Part of a small language model's weights: LayerNorm before each block, a variant of Adam for these matrices.
MLP neurons of a small language model. Each row is named by its layer, matrix (up: input weights) and neuron, and shows model dimensions 160-255. Each number is 128 + 24 x the weight over its row's rms, rounded and kept within 0 to 255. Numbers have three digits each.
After each neuron's rows, "fires after" lists the tokens most often just before its 100 highest values on Wikipedia text that the model never trained on.

L3.up297:159101128110099098128132081100150114118133145122165103158127121172143080139155131119119137138177099169137113147095146141104100126113126116118134121150156089107218128130161095131101094137157118159122115154146132112101155130127141106124137122078126111130138146102100124127102150127134097122
fires after: " Re", "–", "/", " De", " B", " O"

L3.up896:149117140096140120133135117167129147180158128170163184137127132152123151124137145116110154117137104092121148134148107110109134126140135125127113159134147121162142110097160142180103134140139106173125123090096110159147129113162160100152123153134137117130129186142128136108092128077130113079
fires after: " East", "ad", " New", "ood", " West", "ur"

L3.up988:112134147149110106137106135114129167123117113157123140141118128142116080166142120137174130157155131149142146089107098156117117177082120160132098109137148118147152122150123071109128115146170141123152134210165123151144151130119131162105109065126152113169157143175173075082158120150127124079
fires after: " re", " disc", "ro", " Rep", " acc", " in"

L3.up730:141136139107098146078093075127131143163119144099136155120153124106144129086140140124146113130145129121117114128108135145116114165086113149169118121134096101159154160102181142138135110100134146135105153119140149143105127185144108143120125118142130151125179109153162086108113105158131138122
fires after: " B", " V", " C", " T", " P", " o"

L3.up648:101137166120132160135144109151136114146107090136125129101118125128144139118158109167138093116152154145077123125127139155148182127105130160093065107137094067146160132092157092117121133142097122101101127144152123099137162115142123179135127129140167093107121127120119152112149115131109130130
fires after: " born", ",", " died", " in", " to", " L"

L3.up445:134128133127104100118136138145165131115125147097121127139120121159176150139136068163075104127148098109107151081124121097107137120124199131133112134148098110181138082167130149152122103132129111168149127127132141120119167121177105104106118148139181131138134147129126128148151136137112137095
fires after: "a", ".", "z", "an"

L3.up933:131136105174095109082111112119146111145134169135142134131156128126112116111157130187095137142105093113160125139095183118205139131128127149122137165178177140104156130128112146099123147102124128163132089143089141171148133134107151147144108148103176095145141131097112136154139110136143121114
fires after: "-", " G", " \"", " Z", " S", " H"

L3.up108:131126187153075133101148114140100116164129162146163107101153124134145135140147118108155096137162126167139114133084118179128155142098113135107120083113139100125149092116124133166121102148136127089141098133165165130128126108141133157104113085099171115146139161152151133075119096097108156135
fires after: " re", " in", " hold", " v", "=="

L3.up503:122143127100104110121094123174112128124121141120094085145144106155122103166149104136125132126132130104120144143116139167128156084160116181110107100165121091115133103106143114109095124130128142163135201116090126129154156093125134092120149141141112120139144186132127164122075087117129113109
fires after: " L", " I", " in", ",", " N"

L3.up419:141108117135120105096158112134145135112079147133185157119114092134169085083113149133129150152132103119156117113109112096135123171147142147139104108111189149119118108084128121143135098140122113141137160154145140124123134148115160144106082102091152103150126151134138134117120144087110116125
fires after: " for", " over", " f", " on", "-", " w"

L3.up590:109130155121163107155129134105143059173126106102112088114079132130131089127098116172131142113147086144136145128130142135185123128135114130120121117114138117113123089098118146139136148172088108127127134114135161147154114149138114145118135116128166081151105173122143169158094120160190145106
fires after: "ens", "os", "it", " S", "ons"

L3.up460:134101142127156141139096149106127128140166099118169149091141106152129136115120119118144109105097102108162149126116125125160153109115107120144120153149121150168109116133125130171125135130142131159142108094114135149152090131137211078140099113077094129146142120146176090085096088120148131123
fires after: "20", "p", "op", "reat", "iv", "it"

L3.up7:159144108102106133160184103141115100119123109112124096128122133124154148117108131128163132126115086150153119134138137162187107168156091134114120098145150121106189077156118106139137143100113136151093115153147103140128110129133155075110130124108101106158139137121131130095077144112165143156
fires after: "st", " Dr", "it", "g", " hold", "eat"

L6.up197:181108128143127158102145071139161122131093149127137161143150142159105105073126126164150133131144125141170104127118148104104115135109150158104153116115121106129157087098128152139104127164138184105114093109155094188130093104130111128115107118133122087139161125140149107158074110151128138125
fires after: " the", " s", " is", "qu", "ther", " e"

L3.up757:118125109123124145120133143137115104118119140142152114116100101111145189124107102134127164144115134140167120129121136093181118119128131109113123103160129161176162096138147121150104100169111133108142154109123142134099141157144152079113112145133146154137105111127153174126143127132156124135
fires after: " g", " st", " St", " sc", " Go", " hold"

L3.up553:085111113116118151163103046114106135130063130149151139097144130153141163152120115135073100098103166131127125142083093173150107134143098151093115172152150157089133109150121129128134138113127136106136101134109149116088169114141158145125080135120128137144149134133143116085125109154104159149
fires after: " c", " e", " con", " gr", " E", " n"

L3.up832:128114137120089195124121076105124105141123174092119102111097126143140150134117147109115132087114167144113141097107112149167125089126169135092081092123151151127132111105152096126100113186166092105127134098130172102118132117148140154135112131128163103131118179158133066108099092123124154134
fires after: "\n", " P", " the", " M"

L3.up710:114117106118152135113106091143119105150121142117148106125106074096125167134103092104140173150128086106091105118046148126154151158104117133097136093155106148142155149109142131156130096130111132095144130113135122130168162130158135107099099112124099116161133136149139123089115074145149132158
fires after: " T", " g", " v", " G", "g"

L3.up616:126138160082137114118155140144088095118127094123094116168123125115179130139102069142122142158167121143096168131129131127119142132142114146139144133130122112167151137109164122100084144143112141172130125137134150131130132115125095093169114148155153129131151160143106130091125144123134166092
fires after: "al", "z", "Z", " 0", " 1"

L3.up727:104098129151141109156074125110115124156089116129184166101101127202144110129142100108135134147134089137102147100141080107143171176092163128123115148085092125153148128102158100129111126174147106151128115154120161134157085149120127157148129124130128133126107142087160113140141070109086148107
fires after: " le", " Le", "ors", "re", "u", " La"

L6.up1022:130108143115152134141165089115171104116113147133134136154110121140161115131113113207153131144126131116129115153122096106145117118087113159092103169183123113143141110131143125113130105139173154152129158130092153085134094167168139121125112117088105155131097108146166142143043124118144099093
fires after: "\n", "-", ",", " M"

L3.up397:100158148157142122117138125127160113118112130105143091126130106118180117146128075129136098138129141133123127137121143078142135132136133152073138095132144086162145124142171132123119148097124099137119112148146169136110173085147088113118150143142160141166109142142126131133134074129110150101
fires after: " K", " R", "k", "i", " to"

L3.up909:142146142120100124121185125114131114135131127132126067150132131091158104128143122170129096142217104206122111110114145130155099117140104144094121122157122121135155097127143123137112150152114116164124126186168152125126108105125121144127143118100182138157148140108105155109109144083108126063
fires after: ")", "ers", "s", "ins", "es"